MLP neurons of a small language model. Each row is named by its layer, matrix (gate and up: input weights; down: output weights) and neuron, and shows model dimensions 96-191. Each number is 128 + 24 x the weight over its row's rms, rounded and kept within 0 to 255. A neuron's up and down rows have the sign that makes its largest values positive.
After each neuron's rows, "fires on" lists the tokens most often at its 100 highest values on Wikipedia text that the model never trained on. A number after a token or word is its count.

L5.gate327 [129 134 135 152 123 127  84 106  64 138 101 148 162 144 107 112 120 133 131 105 119 131 186 124 129  99 115 120 118 183 111 167 124 132 107 162 122 116 149 135 174 161 154 144 108 140 132 125 156 109 136 129 141 137  91 114 157 136 149 101 128 138 108 117  92 141 178 152 141 132 150 111 148 117 103 136 108 126 124 132 155 105  98 124 162 109  86 127  87 151 104 121 107 136 146 113]
L5.up327 [147 137 111  83 129 119 137 132 127 147 124 140 143 146 156 166 115 120 134 112 102 124 167 156 183 135 159 145 103 143 152 137  70 124  89 148 132 140 126 108 119 127 124 156 124 113 160 124 125  90 151 142 148 150 143 115 129 114 138 107 109 129 100 167 138 133 103  83 124  94 163 138 171 108 136  77 152 184 119 120  88 192 140 138 127 104 142 133 103 113 125 135 109 113 155 119]
L5.down327 [126 118 149 151 138 112 172 128 102 124 134 143  96 144 153 137 148 119 157 153 117 130 100 107 144 103 179  93 157  94 142 120 149  76 173 138 150 156  96 135 147 164 173  95 151  99 126 150  94 131 136 137 109 162 144 111 127 108 126 157 152 127 142 143 167 114 101 189 129 124  91 154 123 137 174 147 138 153 124 119 128 173 139 141  95 159 153 113 130 158 138 122  91 146 139 103]
fires on: "e" 31, "a" 17, "s" 13, "u" 8, "i" 4, "er" 4

L4.gate503 [137 100 139 133 114 115 128 162 142 121  97 102 148 139 162  82 124 165  88 129 125 168  91 140 120 144 158  89 151 169 155 160 147 159 139 117 148 155 170 159 132 120 140 136 124 137 138  85 113 103 137 147 140 100 146 127 127 115 141  82 157 137 128 148 133 190  98 146 133 120 151 124 111 128 211 171  86 106 150 129 117 142 126 113 130 123 133 117  96 129 169 128 167 106 120 149]
L4.up503 [103 169 122 137 135 121 146 132 150 158 146 124  88 121 163 102 119  88 156 162 176 146 133 156 149 123 151 120 112 104 139 138 153  98 113 123  82 141 182 118 174 139 142 149 161  99 124 121 123 120 123 128 175 131 124 109 142 103 127 127 158  98 106 113 108 133 150 115 157 103 176 119 140 160 137 176 154  92 148 147  88 147 145 121 143 152 147 120 138 162 170 145 116 173 133 123]
L4.down503 [111 162 103  88 155 104 139 131  89 148  83 109 108 117 135 131 129 130 124 156 108 143 115 122 107 147 167 133  66 121  46 117 119  86 134 134 134  86 140 102 156 133 146 100 120 142  92 114 134 135 112 114 152 121 122 139  75 109 156 150 142 132  77 148 127 163 146 124 124 162  96 141 119 152 118 111  92 127 140 137 105 124 112 152 153 118 127 162  94 135 147 135 108 103 139 123]
fires on: "=" 43, ")" 21, ":" 5, " |" 5, "-" 4

L4.gate304 [155 112  83 129 162 141 128 136 108 148 143 148  85 149 130 108  90 127 157 137 117 114 106 130 186 115 149 139 171 129 116 145 170 162 126  96 141 133 104 125 140 127 166  85 140  96 135 142 127 160 147 182 106 125 123 148 109 131 139 135 160 144  80 125 106 182 114 107 168 116 139 140 149 151 105 131  54 121 117 110 129 150 186 132 151 117 129 146 161 130  98 112 153 107  86 152]
L4.up304 [130 109 132 113 159 114 151 129 124 139 132 114 112 169 132 156 134 132 128 175 138 152 123 127 129 157 179 169 124 166 107 145 107 141 160 116 162 108 110 157 117 160 150 126 131 103 119 162 134 134 109 145  72 147 123  91 105 124 106  83 166 148 105 128 193 143 160 140 129 112 140 133 114 182 132 144  77  41 147 157 110 142  79  83 139 135 165  87 131 120 149 111 125  99  99 129]
L4.down304 [119 140 155 160 113  90 147 120 114 123 135 142 123  88 105 108 138 116 129  92 114 156  70 155 161  90 137 133 131 125 144 145 141 135 141 148 119 128 136 141 109 106 115 118 123 171 153 116 119 154 133 131 153 138 137 114  93 137 139 138 131 133 120 159 152 151 103 120 122 113 143 161 133 146 151 141 131  85 138 112 106 103 121 139 130 162 129 102  75 124 146 133 132 119  95 136]
fires on: "'" 59, "\"" 12, "ui" 5, "n" 4

L4.gate327 [113  58 122 131 144 123 162 112 127 101 174  97 105 158 144 140 109 140 163 100 132 116 128 118  82 154 164 144  90 145  94  99 138  69  99 155 127 140 120  88 149 122 127  95 108 121 133  93 102 166 150 137 105 104 120 155 158 109 147 120 150 168 108 124  92 107 104  86 113 107  81 185 111 148 116 160 110 136 117 145 135 168 155 121 106  72 115  88 140 141 126  91 148 178 134 100]
L4.up327 [154 105 113 145 117 105 139 145 172 135 102 160 170 107 147 121 138 145 122 109 144 129 143 157 100 159 119 142 110 130 138 130 131 136 186 145 123 132 176 147  99 159  92 138 115 113 116 145 101 144  93 115 111 122 109 178 161 111 137 148 164 153 111 171 146 104  88 148 142 176 118 128 161 129  92 134 133 127  93 170 103 151 141 135 123  87 121 115 103 116 165 106 116 130 123 106]
L4.down327 [121 148 154 153 126 124 103 179 123 128  96  98  80 143 132  94  98 137 141 107 132 157 110  96 121  72 143 108 108 164 164 115 126 136 110 121 151  89  99 129 146 130 138 107 121 144 145 128 150 128 120 146 125 136 133 110 160 123 123 136 107 161 116 158 143 132 118 132 140 109 105  85 113 103 141 124 144 114 149 137  98 103  96 121  82 136 170 143 134  84 139 177 105 133 114 139]
fires on: ")" 70, " 0" 7

L7.gate184 [131  93 119 127 104 123 121 107 158 134  92 129 126  99 172 145 123 145 113 124 125 145 129 120 176 137 109 138 137 151 147 149 143 153  99 138 145  96 132 154 128 183  89 135 176 167 124 125 140 152 134 100 136 101 128 163 106 117 122 135 159 155  55 152 189 125 123 143  59 132 175 112 135 113 142 138 103 131 108  94 102 114 123 149 150 102 129 124 120  84 133 159 119 100 134 136]
L7.up184 [116 141 139 198 109 143 119 112 130  94 148  90 151 134  93 117 105 147 102 106 122  97 120 122 108 147 119 165  96 139 152  97 122 144  93 162 127 130 133 185 105  79 136 173 131 145 153 121 150 166 135 118 140 153 152 101  91 108 163 179 107 169 115  98 130 126 150 106 136  91 123 122 122 127 159 113 137 114 143 110 119 105 132 114 128 132 145 107 130 156 136 142 107 129  99 110]
L7.down184 [154 155 127 143 117 105  93 134 141 142 117 143 113 140  96 121 156 137 106  99 133 105 100 122  97  94  96  66 113 112  93 103 131 165 107 133 106 152 108 137 112  90 166  95 121 127 123  71 125 101 123 139 143 144 140 106 150 105 136 143 133  98  74 138 107 123  98  96 176 151 133 126 138 128 131 145 126 109 162 136 111 123  97 162  81 103 116 115 125 135 148 119 128  86 116 155]
fires on: ":" 26, "-" 26, " |" 10, ";" 9, "|" 6, " in" 5

L5.gate254 [ 82  88 116  74 121  91 130 116 149 137 156  89 132  79 132 115 105 161 140 120 152 106 151 114 122 122 128 125 137 167 131  87 108 125  74 115 118 129 172 105 119 165 148 141 149 117 144  78 125 130 177 127 121 145 135 106 149  80  95 182 172  85 132 149 135 126 178 151  97  95  90 153 119 162 127 149 187 113 125 146 148 149  96 167 117 160 161 128 102 107 105 123 104 153  96 118]
L5.up254 [127 117 142 118 157 156 157 160  99 157 145 137 148  89  93 120  91  99 126 121 108 142 123 141 125 119 165 157 169 161 133  91 117 135 151 108 121 101 101 161 121 139 117 101 167 112  91 116 118 154 113 144 130 158 106 191 149 133 105 145 153 117 104 127 121 108 143 114 100 111 130 136 140 112  91  88  90 125 115 122 148 146 134 164 191 168  90 140  84 121 153 131 120 182 150 160]
L5.down254 [148 109 139 179 128 135  99 161 122 142 126 109 119 138 139 138 139 116 109 134 146 138 150 141 168 118  90 108 134 148 107 136 163 150 116 105  80 111  78 150 116 120 167 135 116 145 109 115 115  94 148 154  99 105 161 155 167 130 113 110 104 128  90 125 144 125 103  84 165 105  97 130 129 151 139 120 165 149  96 177 126 103  86 106 171 121 170 105 152 109  86 162 123 100 109 156]
fires on: "," 59, " when" 7, " |" 4

L4.gate51 [ 99 133 141 109 108 134 118 102  95  76 111  74 163 185 128 129  86 133 120  90  72 127 115 147 107  91 147  97 130 166 153 104 150 110 121 125 152 155 124 129 124 133 121 156 142  83 121 131 170 124 164 112 137 159 157 130 137  93  78 138 197 109 118 152 154 127 128 124 163 125 125 128 109 134 100 110 122 158 126  98 112 146 122  72 125 136 161 112 132 148  81  79 177 143 130  86]
L4.up51 [152 152 135 144 122 168 153 133 123 133 147 134 116 121 124 138 110 145 114 124 116 139 139 129 128 161 125 124  99 155 133 134 112 131 129 105 137 133 108 158 173 129 106  96 147 133 156 133  94 146 145 115 125 145 149 124 133  68 105 115 107  88 136 158  90 153 149 124 147 140 116 137 155 159 122 127  97 173 116  88 132 134 159 113 144 126 152 116 130 181 119 127 179 167 123 101]
L4.down51 [ 86 112 146 120 124 135 131 159 139 152 138 155 104 104 153 115 117 118 102 176 139 139 166 119 117 152 112 146 161 118 121 148 111 116 106 131  89 145 148  93 159 115 147 147 134 149  99  99 157 113 122 129 138 103 151 153 101 138 149 131  52 127 103 133 119  73 112  85 105 156 125  91 142 146 103 129 139  99 120 144 120  77 118 125 136 109 102 119 154 120 150 140 115 122 119 178]
fires on: " |" 27, "," 18, " and" 12, " May" 10, "c" 4

L5.gate180 [152 110 110  95  75 118  96 114 101 160 121 158  53 101 141 124 156 102  87 178 152 109 108 112 127 137 123 126 109 115 163 153 151  90  91 108 152 138 110 159 107  99 148 132 120 129 149 182 138 138 154 103 122 116 145  82 129 105 105 141 125 124 118 137 107 146 148 146 134 164  85  81 123 114 133 115 153 106 114 119 151 122 120 155 124 152 155 130 126 117 166 136 107 174 119 113]
L5.up180 [125  94 138 138 118 120  78 117 124 130 178  89 144 117 166 115 139 161  97 112 131  91 167 127 120 142 119 109 135 117 164 138 169 108 109 162 137 163 115  76 153 153 126 126 113 135 143  96 135 145 160 146 145 127 114  84 124 126 101 112 138 131  99 130 116 122 113 136  65 152 145  79 130 131 114 165 117 122 138 127 135 107 124 100 144 123 103 126 153 162 139 143 131 148  97 107]
L5.down180 [141 107 148 104 124 117  97 125 133 138 127 190 106 134 151 128 141 108 132 111 136 105 100 128 135 112 107 126 108 133  99 110  79 135  97 182 150 109 109 132  76 146 118  95 132 154 151 115 122 129 138 123 116 144 133  93 139 123 139 157  93 154 122 117 137 121 102 139 106 113 136 138 170  91 131 102 123 144 143 159 107 140 107 117 112 165 120 140 115 100 146 172 136 139 161 145]
fires on: " as" 42, " it" 7, " be" 6, "\n" 6, "," 5, "ed" 4

L4.gate310 [168 114 133 120 144 104 147 115 122 144 156 155  87 161 127 116 208 135 150 157 136 186 130 102 132 135 119 110 134 161 107 162 135 135 130 108 137 128 139 121 129  75 163  94 112 106 161 115 151 116 104 127 111 115 156 127 138 121 109 160 132 149 128 141 129 172 143 136  75  85 119 149 123 114 146  90 103 136 142  76 104  88 102 120 118 122 144 144 103 116 134 125 184 133 149 119]
L4.up310 [102 126 149 153 135 149  86 113 154 154 145 134 158 111 145 103  97 159 105 107 121 120 112 146 100 108 146 161 157 127  88 123 141  92 116 115 132 131 117 138 166 155 106 128 134 118 126 110 134 140 115  72 109 120 181 124 169 133 127 158 157 151 129 121 142 133 150 115 117 147 142 197 125 131 125 113 128  69 111 114  92 127 144 115 135 146 134 138 171  90 114 147  86 143 163  99]
L4.down310 [142  99 162 169 151 143 114 110 126 106 169 141 126 123 125 149 149 127 128 160 102  98 148 133 124 161 102 115 132 112 116 133  99 153 125 164 126 121 142 100 140 122 140 122  94 142 159 137 140 137 139 115 139 118  98 113  88 117  86 150 113 134 112  97 124 150 152 135 143 104 125 182 113 129 175 118  94 139  95  92 120 169 139 119 123 131 166 151 126 169  91 149 152 127 153 131]
fires on: "ti" 19, " \"" 18, "si" 9, "ci" 5, "ni" 5, "orp" 4

L5.gate79 [115 124 130 104 126 142 130 122  77 112 175 111 117 139  81 147 122 116 112 137 158  91 130 112 115 102 102 127 118 128  96 100 145  76 108 120 173 140  88  87 133 167 169 115 159 125 123 107 139 158 124 178 121  94 123 143 109  93  92 146 117 123  95 183 131 151 136 124  99 126  99 119 120 142 133 129 117 130 125 132 173 155  86  87 125 106 163  82 133 116 129 133 131 142 122 112]
L5.up79 [145 119 121 153  97 132 113 158 157 131 147 144 170 151 141  77 137 125 135  91 107 126 115 159  85 129 108 110 107 121 147 153 177 150 132 143 122 128 139 110 132 119 140 173 120 167 100 120  83 173 159 106 135  88 161 151 111 134  99  98  93 106 100 172 146 162 131 132 144 115 106 102 145 108 115 117 114 111 112 143 140 141 138 122  70 100  80 119 130 131 161 125  99 128 149 105]
L5.down79 [123 117 126 106 123 125 128 104  77 118 107 117  80 109 137 131  70 116  98 155 169 125 138 142 172 106 132 116  91 119  92 119 100 131 105 126 128 172 142 139 134 112 120 108 132  91 125 136 113 112 149 141  72 150 131 128 109 152 120 178  99  66 133 159 122 153 167 106 113 124 120 121 171 139 158 131 162 158 114 155 144 120 101 170 132 163 111 135 145  85 160 135 169 132 137 103]
fires on: " that" 76, "," 11

L7.gate380 [133 141 141 144 137 197 137 148 125 167  86  48 147 125 150  99 125 148 110 127 135 153 131 145 157 107 142 116 171 143 132 144 101 103 122 163 128 125 161 121 107 115 112 137 124 151 151 151 123 107 107 148 102 108 111 133  75 131 106  98 112 191 106 143 114 132 110 154 124 138 125 119  80  92 122 135 153  76 131 110 120 105 122 146 121 112 149 136  95 141 151 135 126 117  99 151]
L7.up380 [156 145 133  84 139 104 142 146  96  80 143 133 142 123  93 129 146 142 132 162 139 182 105  79 112 145 117 149 107 112  97 100 127 156 123 129 130 136 137 136 120  97 193 160 109  95 137 116 135 121 132 124  91 170 146 153 109 129 129 115  94 163 139 148 135 159  83 101 140 141 138  84  87 118 123 125 152 164 134 145 114 139 123  94  81 103 132 116 127 121 102 125 141 141 154 131]
L7.down380 [101 164 147 135 141  90 109 146  75 118 121 130 143 145 140 114 134 110 122 133 124 156 136 128 116 157 205 126  99 131 150 174 120 119 181 173 104 130 141 139 112 146 142 104 166 100 124 147 149 131  95 118 113 103 145 135 170 148 124 119 174  92  98 101 108 105 102 155 142 138 139 135 124 126 143 103 127 126 137 137  91 114 111 150 173 151 124 142 180 112 138 160 159 131 130 118]
fires on: "," 54, ")" 12, " in" 8, " |" 4, " at" 4

L7.gate161 [177 173 163 147 130 131 122 158 107 120  91 140 149 133 107 127 121 130  97 146 171 101 122 122  92 182 132 132  99 136 134 133 130 116 140 159 152 100 158 130 140 156  82 140 101 118 153 115 116 120 133 139 154  90 122 107 171 112 115 127 146 129 128 134  95 134 104 136 143 183 124 159 122 139 128  93  80  98 151 132 145 127  87  47 184 134 158 109 134 155 129 138 128 127 141 105]
L7.up161 [138 113  97 144 104 170 121  93  76 107 123 132 123 127 139 118 117 137 120 117 157  93 137 168  94 115 123 141 132 109 150 124 151 133 135 134 133  94  91 101 152 119 129 116 105 153 100 148 103 131 153 161 143 128  95 149 122 130  87 118 155 129 122 171 134  99 116  89 158  99 151 132 109 114 145 139 125 119 143 158 147 166 165 161 163 128 115 142 138 113 156  91 161 129 172 111]
L7.down161 [103  88 147 133 174 113 124 167 127 107 170  75 120 137 145 117 134 145 113 125 130 109 155 156 129 134 161 153 123 124 110 142 127 112 102 115 126 161 118 153 145 115 101 127 112 145 144 136 137  90  76 112  89 155 108  90 169 151 148 173 148  96 141 105 119 134 180 147 138 140 122 148 162 141 107 110 132  81  99 205 151 128 135 138 161 131 149 112 123 148 100 144 106 125 146 147]
fires on: "." 34, "," 32, " \"" 20

L4.gate368 [126 109 139 109 102 151 155 140 144 128 110 163 109 137 114 118 162 141 142 128  87 130 110 147 136  85  83 157 127  82 155 150 149 138 163 104 105 123  95 162 120 109  86  81 108 144  66 132 143 159 110 125 123 129 151 102 127 134 128 183 165 164 102 133 138 114 118 119 112 119 112 150 102 120 136 121 135 116 130 110 128  78 101  98 138 149  99  96 125 114 114 163 135 150 121 125]
L4.up368 [122 156 136  85 141 133 110 147 135  85 122 155 144 128 109 138 144 131  83 111 147 137 145 112 133 111 117 146 135 122 106  76 101  93 115 109 149 110  96  95 120 140 143 113 111 133 184  98 117 112 145 104 104 126 133  77 110 160 144 170 177 112 114 148 154 171 107 138 129  92 132 132 149 180 101 140 146 141 132  89  91 173 140 103 147  68 114 168 113 112 125 162 175 172 113 119]
L4.down368 [131 109 104 104  92 170 126 154 118 151 161  81 107 144  88 130  98 143 127  91 112 122 109 135 144 114 128 135 121 159 116 115 171 141 136 126 119 135 125 120 111 132 127 127 121 127 163 116 133  87 148  92  97 161  95 147 110 118 132 124 127 117 121 108  93 111 111 132  97 130 146 139 114 143 105  66 116 112 101 128 156 200 158  92 124 128 134 154  77 129 105 145 153 119 156 109]
fires on: "ti" 18, "–" 18, "ni" 7, "na" 6, "ta" 6, "rm" 4

L4.gate188 [161 127 125 118 160 140 135 162 155 113 128 110 145 189 108 121 121 132 105 148  87 138 114 140 157  97 139 110 137  98 169  97 124 148 123 116 157 134 176 152  96 110 142 113 132 122 118 103  76 120 143 127 147 119 135 125 115 126 121  93 160 113 130  81 140 110 130 135 139 153 125 137 161 138 111 205 140 110 116 128 113 108 106 107 111 126 168 107 124 113  93 101 130 120  85  71]
L4.up188 [ 99 154 144 117 159  87 117 113 114 130 107 160 113 100 130 124 121 112 128 124  99  92  90 148 149 132 172  84 157 146 157 126  94 123 143 114 139 137 145 116 123 133 127 116 147 125  98 113 115  94  94 132 132  85 117  89 116 120 154 125 185 109 133 132 124  92 112 167 126 141 159 109 178 132  43 165  93 165 156  90 171 140 138 129 134 107 187 154 143 151 113 124 135 126 123 127]
L4.down188 [178 139 160 136 133 134 146 130  78 147  81 158 122 152 102 149  69 114 120 144 138 108 158 123 128 136 153 132 154  98 123 117 114  74 154  87 139 113 118 158 127 133 157 102 101 155 104 179 137  94 120 112 126 130 114 150  89 108 136 195 157 150 104 136 126 125 126 108 111 128 103 104 116 137 145 163 116 119 160 137 169 103 143 136  88 148 118 133 122 160 124 120 106 111 138 126]
fires on: "," 24, " and" 9, "\n\n" 8, " |" 7, ":" 5, "co" 4

L5.gate290 [135 111  85 174 174 136 147 169 162 132 136 162 150 112  91 151 146 142 110 151 125 105 161 116 161 115 133 118 135 170 144 130 162 124 103 127 150 127 120 110 179 136 111 154 107 138 130 103  94 126 126 127 136 142 125 109 130 139 125 137 156 156  88 130 114 114 165 128 104 132 123 147 135 162 118 132 138 131 166 144 118 143  64 141 141 124 113 159 136  93 118 111 132 117 113 126]
L5.up290 [125 145 121 131 162 150 135 144 129 141 172 160 114 118 138 135 151  90 139  66 139 110 143 138 119 103 107 145  96 121 150 108 107 152  92 150  97 101 114 113 156 143  74 175 100 107 118 122 133 160 143 108 157 160 102  84 132 118 106 135 103 134 102  88 137 112  85 129  86 114 117 154 171  96 120 125 133 138 115 113 154 121 110 110 144 133 165 166 136 159 137 142 117 158 109 153]
L5.down290 [118 132 112 108 109 115  88 140 130 134 127 126 134 158 168  80 147 153 100 140 140 167 121 121 107 184 184 109 120 104 147 121 151 130 103 160  98 125 161 116  84  82 130 144 118  89 104 123 130  90 118 108 154 109 137 145 101 130 138 135 135 111 162 103 130 105 166 145 149  78 107 164  90 135  84 127 127  99 136 116 101 182 162 120 106 119 126 146 158 142 125  87 113 148 122 112]
fires on: " of" 28, "|" 22, "-" 9, ":" 8, "–" 5, " Iv" 4

L7.gate112 [ 98 109 108 152 171 154 151 103 117 146 144 116 141 128 124 115 138 160 133 125 127 116 131 158 124 123 119  81 115 107 105 121 124  78  74 141 163 117 171 141 121 143 114  85 129 125 138  85 153 117 143 130 160 122 121 140 109 148 118 129 103 151 149 127 157 189 111 101 135 102 108 133 114 108 171 137 119 135 147 112 144 167 146 107 128 105 128 111 149 143 124 176 135 151  96 120]
L7.up112 [ 88 148 143 121 121 100 113 150 143 111 167 122 128 115 134  72 154 147 117 152 150 125 166  97 119 184 158 113 154 141 117 125 158 105 130 111 140 151 105 135 127 121 160 117 118 111 135  87  89 120 136 127 131 119 106 103 144 152 132  98 145 110 125 176 179 127 136  80 130 113 104  93  83 118 151 114 130  98 101 141 113 164 113 158 135  97 123 146  89 134  90 169 120 129 150 137]
L7.down112 [148 144 105 119 128 119 131 123  99 117 127 115 155 126  96 121 161  97 100 106 153 110 134 108 157 132 116 133  56 159 137 124 149 148 158 127  88 152 154 101 149 152 122 109 141 132 148 112 122 130 136 126 103 103 144 107 114 120  95 128 107 121 126 153 126 143 164 124 137 122 132 123  86 113  86  97 157 125 115 162 120 106  93 140 183 126 116 112 121 122 151 106 133 151 161 121]
fires on: " and" 56, "," 11, " of" 6, " some" 5, " all" 4, " many" 4

L5.gate418 [141 117  89 116 112  82 114 120  81 106 125 128 121 174 140 102 144 153 154 104 138 141 145  68 147 162 144 140 143 122 104 114  99 155 157 149 152 109 110 145 162 102 112 115 165  86  88 105 149 130 140 173 169 141 162 126 161  85 142 103 144 112 163 153 149  95 113 131 103 108  97 118 167 132 117 145 106 147 100 127 119 147 165 135 155 144 145 149 108 136 138 124 135 115 137 131]
L5.up418 [ 91 137 117 110 153 118 136 159 117  69 110 131 120 112 151 153 121 133 164 114 121 117 115 166 153 123 161 146 120 141 141 117 109 144 108 151 138 171  76 151  85  98 132 145 116 137 135 148 139 123 157 127 127  91 131 121 145 105 143 106  74  94 146 179  95  87 108 178 137 130 145 119 116 103 145 126 161 174 118 102 133 121 128 143 152  80 124 136 133 158  92 118 153 116 207 116]
L5.down418 [109 121 177  97 152 147 130 118 138 144 103 118 123 143 138 128 160 162 126 136  86 116 128 149 114 106 128 132 148 156 134 135 121 113 163 136 113 152  95 116 135 134 124 156 136 103 150 143 148 179  93 109 127 136 131 114 129  95 119 141 146 107 110 119  80 137 142 186 167 107 160 139 146 133 141 122 118 118 125 127 147 150  83 110 102 104 122 118 105 118 165 179 135 112 122 148]
fires on: "e" 27, "i" 15, "o" 12, "ac" 11, "u" 6, "et" 6

L7.gate4 [134  99 122 128 170 116 170 105 117 118  80  75 121 112 165 136 100 153 146 141 140 121 111 117 108 117 131 155 141  99 114 120 152 120 108 129  94 120 125 171 168 147 103 137 124  95 147 143 102  99 125 103 110 143 130  92  88 149 144 132 190 167 127 157 144 114  83 109 133  78 152 124 155 152 170 140 114 129 121 112 130 107  68 139 110 123 138 106 144  85 135 125 117 131 136 141]
L7.up4 [133 154 111 153 140 125 129 122 165 148 119 141 139 105 120 140 146 125 148 109 129 126 126 126 155 136  79 121 139 127 173 155 119 100 115 121 112 112 104 128 141 134 143 136 147  93 107 156 124  82 104 103 135 154 104 122 139 134 128 106 151  85 111 143 125  94  92 116 134 150  73 102 137 135 111 110 168 164 148 130 130 128 119 138 165 118 124 129  95 163 108 145 148 127 110 122]
L7.down4 [125 170  92 128 101 110 147  97 128 120 144 120 131 160 119 130  98 116 152 130 145 114 112 116  92 149 118  76 115  89  66 149 180 113 123 133 125  88 113 128 109  74 112  95 107 105 154 116  89 113 105 154 166 160 126 121  98 153 199 112 118 127 144 124 105 121 103 124 118 135 124 112 100 157 115 143 170 161 120 118 144 107 112 114 146 104  91 158 145 134 112 133 124 137 129 117]
fires on: " of" 31, ":" 19, " in" 11, "," 6, " and" 5, " Chicago" 5

L5.gate235 [161 116 146 129 110 138 147 124 100 166 101 189  97 145 102 112 139  91 164 102 111 124 126 107 147 114 163 169 108 111 165 132  82 160 159 123 124 169 136 181 107 102 126 130 135  77 124 135 123 147 123 136 130 124 135 104 128 150 115 138 188  90 112  98 177 111 137 125 106 115 129 130 133 131 151 143 122 158 110 133 177  87 148  80 123 134 124 123 154 131 144 104 154 148 125 101]
L5.up235 [119 104 148 168 172 176 147 168 118 131 109 170  74 155 129  73 126 127 124 103 142  96 147 135 158 124 102 102 127 149 114 129 121 120 159  94 130 170 156 141 149 146  78 133 144 134 142 128 138 142 123 153 107 119 125 127  96  87 141  86  73 144 104 122  74 159 116 112 139 142 126 175 112 131 141 129 127 137 150 136 116 139 127 133 111  98 206 125 170 130 125 116 123 125 112 149]
L5.down235 [113 109 145  80 106 106 100 130 141  87  92 108 187 127  94 122  89 152 106 151 141 124 144 142  85 130 143 109 129 149 158 110 127 127 130  99 163 103 136 149 133 132 158 160 129 142 124 108 141 151 107 132 121 118  98  99 134 118 131 169 144 147 139 139 150 135 137 175 114 131 107 119 139 167 137 102 151 108 159  93 130 158 116 160 164 136 120 145 109 104 138 171 140 109 138 101]
fires on: "." 61, " |" 28, "|" 6, "," 4

L5.gate133 [143 137 130 121 125 132  95 184 106 131 120  98 124 108 129 112 137 129 148 114 130 170 119  96 120 124  71 124 153 162 164 100 141 171 124  88 115 155 139 113  91 128  99 132 166 137 141 136 106 125 115 129 132 124 127 139 168 147 110  94 144 118 117 135 121  82 114 146  73 122 143  98 153  87 163 101 106 113 126 131 166 113 106 129 102 146 134 131 115  89 152 137 183 112  85 105]
L5.up133 [139 144 149 118 142 145 133 196 146  96 142 122 174 157 119 130 145 171 144 147 131 172  91 127 142 131 148 152 159 147 130 118 137 136  92 126  83 171 153 125  88  94 127 122 121 126 200 153 137 120 132 152 122 140 130 142 128 148 143 115 137 123 100 153  90 116 138 144 156 127 136 101 144 129 184 110 126 127 139 150 108 149 146 117 135 183 120 104 157 117 132 114 134 147 126  98]
L5.down133 [101  82 134 104 139 127 142 159 122 116 100 110 141 155 107  91 132 130  77 117  86 128 147 118 144 141 147 153 168 141 144 141 132 170 133 141 161 128 142  95 106 122  92  82 136 115 140 105 134 121 145 135 135 141 137 129 136 109 175 108 120 158 120 134 126 125 117 116 119 122 130 140 123 158 185 150 161 132 220 103 147 104  97 127 112 157 101 128 129 136 151 104 100 111 132 163]
fires on: " at" 50, " of" 21, " from" 9, " |" 8, ";" 4

L4.gate502 [132 134 133 115 152 113 163 121 133 108 144 114 140 119 141 164 143 125 190 121 148 119 127 110 128 184  89 119 141 162 101 124  89 119 107 103 109 151 124  95 127 149 145  92  91 120 112  94 126 150 132 141 132 123 133 161 153 133 120 130 109 126 137 114 138 155  96 163 100 145 123 105 107 113 120 110  66 100 108 111  95 122 128 103 136  85 121 105 169 139 122 140 124 128 148  95]
L4.up502 [112 156 139 107  94 140  82 128 103 111 163 130 118 112 122 131 131  90 125 123 102 138 109 174 155 140 102 117 114 115 111 142 171 130  88 111 114  99 142 151 101 120 109 151 144 120 119 158 160 121 126 102  87 149  99 138 144  83 172 102 132 129 139 126 116  62 154 138 121 147 140 141 154 158 118 122 182 137 168 134 117 133 111 138 127 133 107 130 107 125 160 105 129 136 140 173]
L4.down502 [135 149 135 117  90 111 127 110 146 133 179 109 119 164 185 141 109 113 120 113 134 103 145 163 161 176 154 106 110 102 149 112 101 102 151 101 110 175 119 152 131 116 105 154 125  84 170 135 125 146  93 124 139 162 139 126 119 105 140 134 100 124 155  81 119 132 124 136 128 101  86 124 141 113 114 137 134 142 143 117 115 143 148 139 123 135 145 161  92 155 135  87 102 127 144  84]
fires on: "s" 51, "ch" 11, "d" 7, "ows" 4, ")" 4

L5.gate107 [144 114 130  85 117 120 149 133 104  99 163 134 124 114 158 107 147 181 115 117 173  95 154 152 135 125 130 140 119  95 100 124 125  77 136 159 152 127 189  73 134 148 113 139 111 129 141 106 117 162 165 112 144 118 106  57 151 138 131 130 161 117 127 112 158 153 115 134 110 142  98 118 111  93 128 129 168 104 134 128 144 142 102  90 144 120 158 135 146 126 130 138  73 113 143 120]
L5.up107 [170 102 136 150 123 136 111 112  99 120 123 106 143  97 162 113  75 140 163 102 151  87 151 125 161 138 150 130 132 104 132 129  89 146 141 158 134 128 132 123  94 143 135 149 117 164 182 140 100 138 168  77 151  98 131 130  94 138 137 116 125 106 104 101 150  94 138 125 124 153 134 112 141  97 118 137 126 122 111 129 108 168 148  77 159 138 127 130  90 109 132 128  99  87 110  89]
L5.down107 [108 103 131  93 145 112 143 180 121  89 138 123 119 116 130 121 149 131 107 128 137 102 109 147  75 144 121  96 120  70 146 133 135 144 109  78 154  99 122 157 134 116 126 142 119 133 134 120 188 117 151 137 145 151 123  73 135 159 175 131 153 133 159 133 128 139  97 116 102  83 122 107  84  88 136 153 157 162 136 144 123 123 138 139 130 163 102 141 115 115 108 113  73 165 137 131]
fires on: "," 98